config = dict(
    num_hidden_layers=15,
    head_dim=32,
    vocab_size=4629,
    norm='layernorm',
    norm_place='pre',
    bias='none',
    init='normal',
    learning_rate=0.00422,
    beta1=0.9,
    lr_head=0.00524,
    max_grad_norm=0.5,
    decay_fraction=1.0,
    doc_mask=True,
)
MLP neurons of a small language model. Each row is named by its layer, matrix (gate and up: input weights) and neuron, and shows model dimensions 80-175. Each number is 128 + 24 x the weight over its row's rms, rounded and kept within 0 to 255. Numbers have three digits each. A neuron's up and down rows have the sign that makes its largest values positive.
Before each neuron's rows, "fires on" lists the tokens most often at its 100 highest values on Wikipedia text that the model never trained on; "fires in" lists the words (lower case) most often at its 100 highest values on Wikipedia text that the model never trained on.

fires on: " is", " has", " was", " co", " also", " have"
fires in: "is", "has", "was", "also", "have"
L12.gate62:149113094180131096154127161109128127086113128086124097107143118126100120133148103129166115137129124168135158110109144142145158134195130095117095158168166104150142104117092138130141122074106153145149159098160137130127117151104130128109142145136104100084156153170109163132134054087099105128
L12.up62:145124141110103105144135154168106126151094117124119141077092108117090144115148185114127154145140105143143114161092149114109074123126109131156105103141128118107109124168174116132147080200125135119108108122133184156075115122141145175161122109136115134130105112136188137143082097116121149100

fires on: " he", " He", " family"
fires in: "he", "family"
L5.gate237:108113191136134121149110142108101115074135142138148154121106095109119141076085138108123136118154088115108129133107122142132123082096124141129166082181151164130119111138116098131146139116146171106114175154112126129054092123138145148118132124101104147127159108147127175122139142140111137187
L5.up237:167127122100125156135166117148149111130119102115141119151096083074120140129127145157108149152119133124161127114098106101110133153112176111113141127156108130134148177100112166116124083134124172131113138141157128138152114157148129160112120109128152110132143135171103144110079131114139132159

fires on: " would", " did", " went", " contract", " vis", " could"
fires in: "would", "did", "went", "contract", "could", "train"
L7.gate163:161119119147137118160103150126099083085131157145158112117127133107103112107147137107156145139092115164131148143093153126119170113159150133082130154141088165127150121167059116126136182105100122112095123142133133135076112112111126135146112074177097121126119131126142115087173116132179111121
L7.up163:162115149092126097140132108131147137116141125125138131173113123120127115129147180173154117134139120123151119149099178112156123119094152144142157126153148154147139163117113137123153134163153118110095136116125137103119111117152142116142144127135125113079097150107115046127180110106108107161

fires on: " have", " has", " with", " having"
fires in: "have", "with", "has", "having"
L5.gate215:102101112125168151131144148122150118120120102146146118121138125111134147165137108142112087163119140140142160089104125099094136141135086126100129114129156117112100115156171146124118119090092119134135092129084150120095157106106154130112111114074137097097139126107146159122167111134104088109
L5.up215:178112109109148115153111151151134143143077109107071114162119102123129094120146175154146133123149125125135107143109129129151099089142185127118162112107159180127124105137164123091086135162108128109081153084098163101098142136123122134095097146103147142147123073120122190111135129128121132154

fires on: " have", " has", " million", " score"
fires in: "have", "has", "million", "score"
L2.gate395:166113132132177136105109136148142086151113155113141103156148152109141143156144136090111141152124099178144140129135104087150157110099088109143123149115113123138138155122192136131137110129079158121133159119117102090081082156147187171115085102124192118131162092146126129125219138153127158152
L2.up395:109117115156140136143133117122099141138130110136121138095149111161111192110109134086126182087102132108137111165131106191167114117102096143120130077141179125140110169148165155123122136121122147134149190135159126118122150112127158146100095148109134149142120199105150122176122115088111154132

fires on: " law", " 1930", " 1950", "hip", " 1980", " period"
fires in: "law", "1950", "1930", "1980", "period"
L2.gate262:107128113103096153136149135122148164135145136134146101123165110131143126109152102150104122105112128124164124090092128128119155156135126161119133089115132121138118148136129141170153142173108072163122128155122149136132102117082143122177083151129139122142143123127110156109161122131160138163
L2.up262:118150125131127120114101124183122098156104152143157149153148103127152129091080128140136108112114105138108135157128092146115104075117157077104138131069141143124163121123124108116157144148136126121094097127132116147147142085138121101147115139131101162128142154131127185123161151093127104138

fires on: " of"
fires in: "of"
L2.gate225:135162175117127137108112185116110108171117113160137161128133106111136071118127089151087123154168113132093089144149097153096155116119141165113115147102131090170112117151144144157108157133154110109173150110138142100134129118139145138187157116142117123144164161154140125142133112132111113133
L2.up225:157169087159178190130123094112140150106114130133106172118144178123117107107087139085119131122105137164162113149126150139124138153080114160130104153155132105102136126114115119131118141085141131117083142120109099098146182106138139124088120109083141182147124129086109107117107114123115124143

fires on: " released", " announced", " launched", " Total", " established", " introduced"
fires in: "released", "announced", "launched", "total", "established", "introduced"
L7.gate286:128137104132122131147112159125145108136154141116139150111172148148143124127129130136186138152115142135133141165099107131120133090082161201117097171092095149166173120140153107160106119104115108130111121111133150143126180155103156135148104143128149108145133148129141108172126110181123096116
L7.up286:141179181121143120132117130116145131120106087138106179107131136155111143108126090123165112120143125127125135133125152135144126129132125156177116163135137114149143114094104097079151140091120149097133125136085159161119153153130112130104131151082116113147159112130125134139139102077139104082

fires on: " some", " many", " several", " much", " Some", "pite"
fires in: "some", "many", "several", "much", "despite", "any"
L9.gate502:129148114132163115096096121075092138103137117104128117082138134126146105089100148129114154144142085125130121121130116168123142117103137144172125121077165086106148135129142105140098144143108159146112131110118131134130160124112139155131121139141134124111155121113139164130153132135120137131
L9.up502:133125162156143111087108124099123098148108146109096164148143166142100102112150140145125148098166097103146129107137131109123109093119078150122112141120118168132100174126133154157089094146133169128119137101100103132117126165133138143121181119100128110087182082077098108145136120122093130107

fires on: " began", " went", " contract", " came", " worked", " continued"
fires in: "began", "went", "came", "worked", "contract", "continued"
L5.gate469:128105143093105154194133125130120140090108096116125158121110144113083100112106169149126139153132120134104138128126109127133134136144111150104107098149104163134144143186151114085096120137097174132164101157160124108135107124136141140146105133162126087126118143109120130117176087125109118157
L5.up469:141141113111125117164131155175133100135131115132120108147136168101164154101140192082112121142104133107151105153115166151102128112154166136157151153152151121127164113151134129147081124128102131107093121115148119136127105111105123145102101145106133136144102138127134063085151154090113145141

fires on: " has", " had", " have", "ancial", " having"
fires in: "has", "had", "have", "financial", "having"
L9.gate461:088090131125132111142124177078153156115099109077170095193133118119102107119128114101165117155157139134180129116084091141137130137136135130150124115167124085128130109129153149126094116167109138132121120138129080097125108141137154139113133099099120131114174126120170136135163127126114087144
L9.up461:152088116072145109110110171131105136161127108138128105148131136097083158106099156140125123130112151115136129118133125111122115126143099143138125139100169099093141191125115138148137176111132144128087129161145157139147146121144158120125076107122126125159135088128134144113079174108122133130

fires on: " final", " original", " last", " active", " entire"
fires in: "final", "original", "last", "active", "past", "regular"
L6.gate396:155112143158110116140087102111161058144155137098117154077120121119147165115121143129107099155075162126116133118088133140139137119097154125096141117114139157130143095133120099108095115110135118085117123123135085118118119173079181150114094110109110133108138166113136118142128118125103136105
L6.up396:112153173085110119129155096126101120137127130118146138136110135152122149077095136122104117174149153103127131148077149122107099116128154125133119172106109129125138146132154097104131117173131137122093131108129073122121114130136142132157116089138114129125140132128109126120121131168059128133

fires on: " of", " six", " several"
fires in: "of", "six", "several"
L9.gate132:118137109142113162100166130084087117114126151117118148100170151119112143053089157145117121137159133136160127165152100126085136130123140155147172099139148078163152118110156113110074113147138121118116152135128112103084148140102138151129155116147132146125167126175111141160147124133147144135
L9.up132:097154092157132160111136112130150121155141113143134161140186107155109173124125162144115152138126094152143105142116120151085124162111132129110117109130138155108120140140098139140098145120131121127147126128095126121127161134099133147146165124135129114158115096080142130126126113151121154137

fires on: " one", " each", " for", " little", " particular"
fires in: "one", "each", "for", "little", "anniversary", "fans"
L8.gate76:111144165135127133113111088161149141100154151148122121118159119162125177060148152152101151111177128111140133099107162174088105106142129131130109109103175129170115158096155091111129108144106167129131164119123116096075154143104146082119117118122108137127150121134129133148129140100103147133
L8.up76:130171130123137106115091154067099143065103157097148137115145147116122137130157139135127102104159084154109101114159086121113097124113085176109128120156163110144123086099130121133109153097116145153117132125104078125118141119068158108120146156110137134122135156120091128151125169120105136146

fires on: " of", " rec", " a", "om", "ab", "um"
fires in: "of", "bomberman", "a", "recently"
L12.gate297:091120146136180158103171138113133134132132143162113126098159159128128176122107121127098080073156156143108131135129114104124136153138149164139146110082142123161189098122116142124128102134110129130105130085105130082102170137126120124147122177162160130093114121114108174153108115124163164129
L12.up297:129129118169137176129145138142099155130087156113117117134174081147133119080120101125121139140134159146102119137123108179187169099110071118126112136134151101131112172164127146112095108116106157129117125124120147107126117080114138133142129125099166153081138135133123079080120107114120147167

fires on: " he", " He", "He"
fires in: "he", "heat", "health"
L5.gate6:133071131098107110132172088145141142106087160162131100135122074157114184156118129088090132147148157112122127128117143130133134087143128140114155114177146103126149080148160123145131127114143111117103089132129112152179067132119154159106142131082133136118129131130127132096125162123118122113
L5.up6:169113151110150131130152136139175160108119082164143184171120100105132179107143127131096151142143147135138142087123130122133117098180149128096173089131135112154137154177122140147151087114164156132137121126141126152125095132186151094097152124154121102128115124129134153096151135125167124126

fires on: " from"
fires in: "from"
L3.gate354:078117092106118099101147108177122075122094168115134124175122144132138126085188108109137132116109156140139124113114100120105146116099096158153120143161112115162155129120131134121113109101115155145196127153169096117100121122097113148139105142121179135116128126129133136126136108152122104176
L3.up354:097141135097115154152148123142164176153165120136139154168127135106135146176124109132149122161081103131121123173136130090117109173126137154119116118146123157198117134097141169119138110099125173137150117110125149104142141145102136059118141161160141124093133114129112169127132146153152100157

fires on: " this", " This", " each", " one", "This"
fires in: "this", "each", "one"
L3.gate384:065122136143138111091144129122116139127108106096080076144151153139121074133125142149083146090139103099086115129128103176108110118146140081132118108096123113118146108128184133135103111144109161131184096146124127117170135144132176121090143132086099170151127102099148122148163141142144138142
L3.up384:101101134136108107094110157134120104165143127115118127160135129135088147131137123110158098140162123137130141109144154132092125179112111169138156095180130107123095137106138093126090102097131134119170147116164121156182162128085102116160100157131166131156150118103099103119169094093099139169

fires on: " between", " By", "ending", "anding", "lying", " From"
fires in: "between", "by", "from", "commanding", "flying"
L2.gate441:150109090113076124116124147169109138141137142116097098166140140139150174113154109119139143160075110141136091089158077148126115110139129147112125111126126120163134092111125115104116115150138132152110111140106110182195085143143141121135096160095142076094101132106110135162124116122117138152
L2.up441:116111130107104150109144154139153150127141131094163153138154149136163096200181143115091157138095142121140126101137140100144127099138157135141139130143131163184120138168106147103148135161134149112135111112129103135126119126126127116116087120134172138094136173150113138131101112127144145147

fires on: " was", " Ret", " years", " attem", " Mexico", " began"
fires in: "was", "years", "attempts", "mexico", "began", "himself"
L7.gate313:173086159063124141157118136106113133138113136127138131144139136123092150143112119084140139169091148159148144118087140104146115121119116136163112078113101120090190105123093138128155133133167127133113116077116133117099139094126124119083103123129131145124111070172133148134132099138144170129
L7.up313:130093135103173162146119118122119100127125142142136099162131144097120168150130145129085113160129111130106133187087121141108099113118104126109154103107095152128112110115119138147106104122122086125111116088142108172106090113121144151117142096119114127128097114106126130145140158113082154141

fires on: " during", " 2008", " During", " win", " States", " throughout"
fires in: "during", "2008", "states", "throughout", "win", "florida"
L2.gate332:126089164125127179105155120121144157124126140148143108101105171183137163116117134100111116119088158132129141125131125114126092129099134164120150168120140076128135165160123106133094114125108126172128104104176133107111179095118134096109131117065068121147139104132141120133098120114129105150
L2.up332:133121126131137130097125143145143131122151071142092156150129142138169138133150120128099140158110127154136089115138115063136088102155113124109107125138119094108167163109131132135150137136156130139134172123136114082126141115096111134134084137109160167156147090188149121155092091139144140135

fires on: " New", "ire", " Rock"
fires in: "new", "rock", "rocksavage", "stirlingshire", "desire"
L2.gate443:130108149095137160086139149126122098099123151125100112096157097164134133143099132149129178104116140129101125129082154132131125145147103169170130085117115083121129162102106132116119126158136126116117117132128117107127161159154126178121072127166094151118114146142119154136162137118075098123
L2.up443:090135086169157146144123132137177138129111151091116115120156098118099101171161189110105121107091146173163123156125151107169116140146141137141110129118110118147156132184155117144145142153124097130114119120115143145132167147103115135153112134126115161178095136101100111172161097132129107111

fires on: " released", " launched", " built", " produced", " completed", " started"
fires in: "released", "launched", "built", "produced", "completed", "started"
L2.gate423:104124162117146145133105153122117140139112150108128165094123147167122115139121145113118125100112118122153133128101121091128127126128141167132103186125127094113147131105119126130150108128122091139128092084157118120077154160074140116157115155154099146138136161131134136182149113116109132110
L2.up423:119166112112147133167113177096110147136068104112131114122106084109147130121146121127186150097082129140165153123114121121134140131125149130133103164102084144110115136091142103108143115114171101115091165140140143119127148120135098097161092148109167137166162134134124114174127144128103150124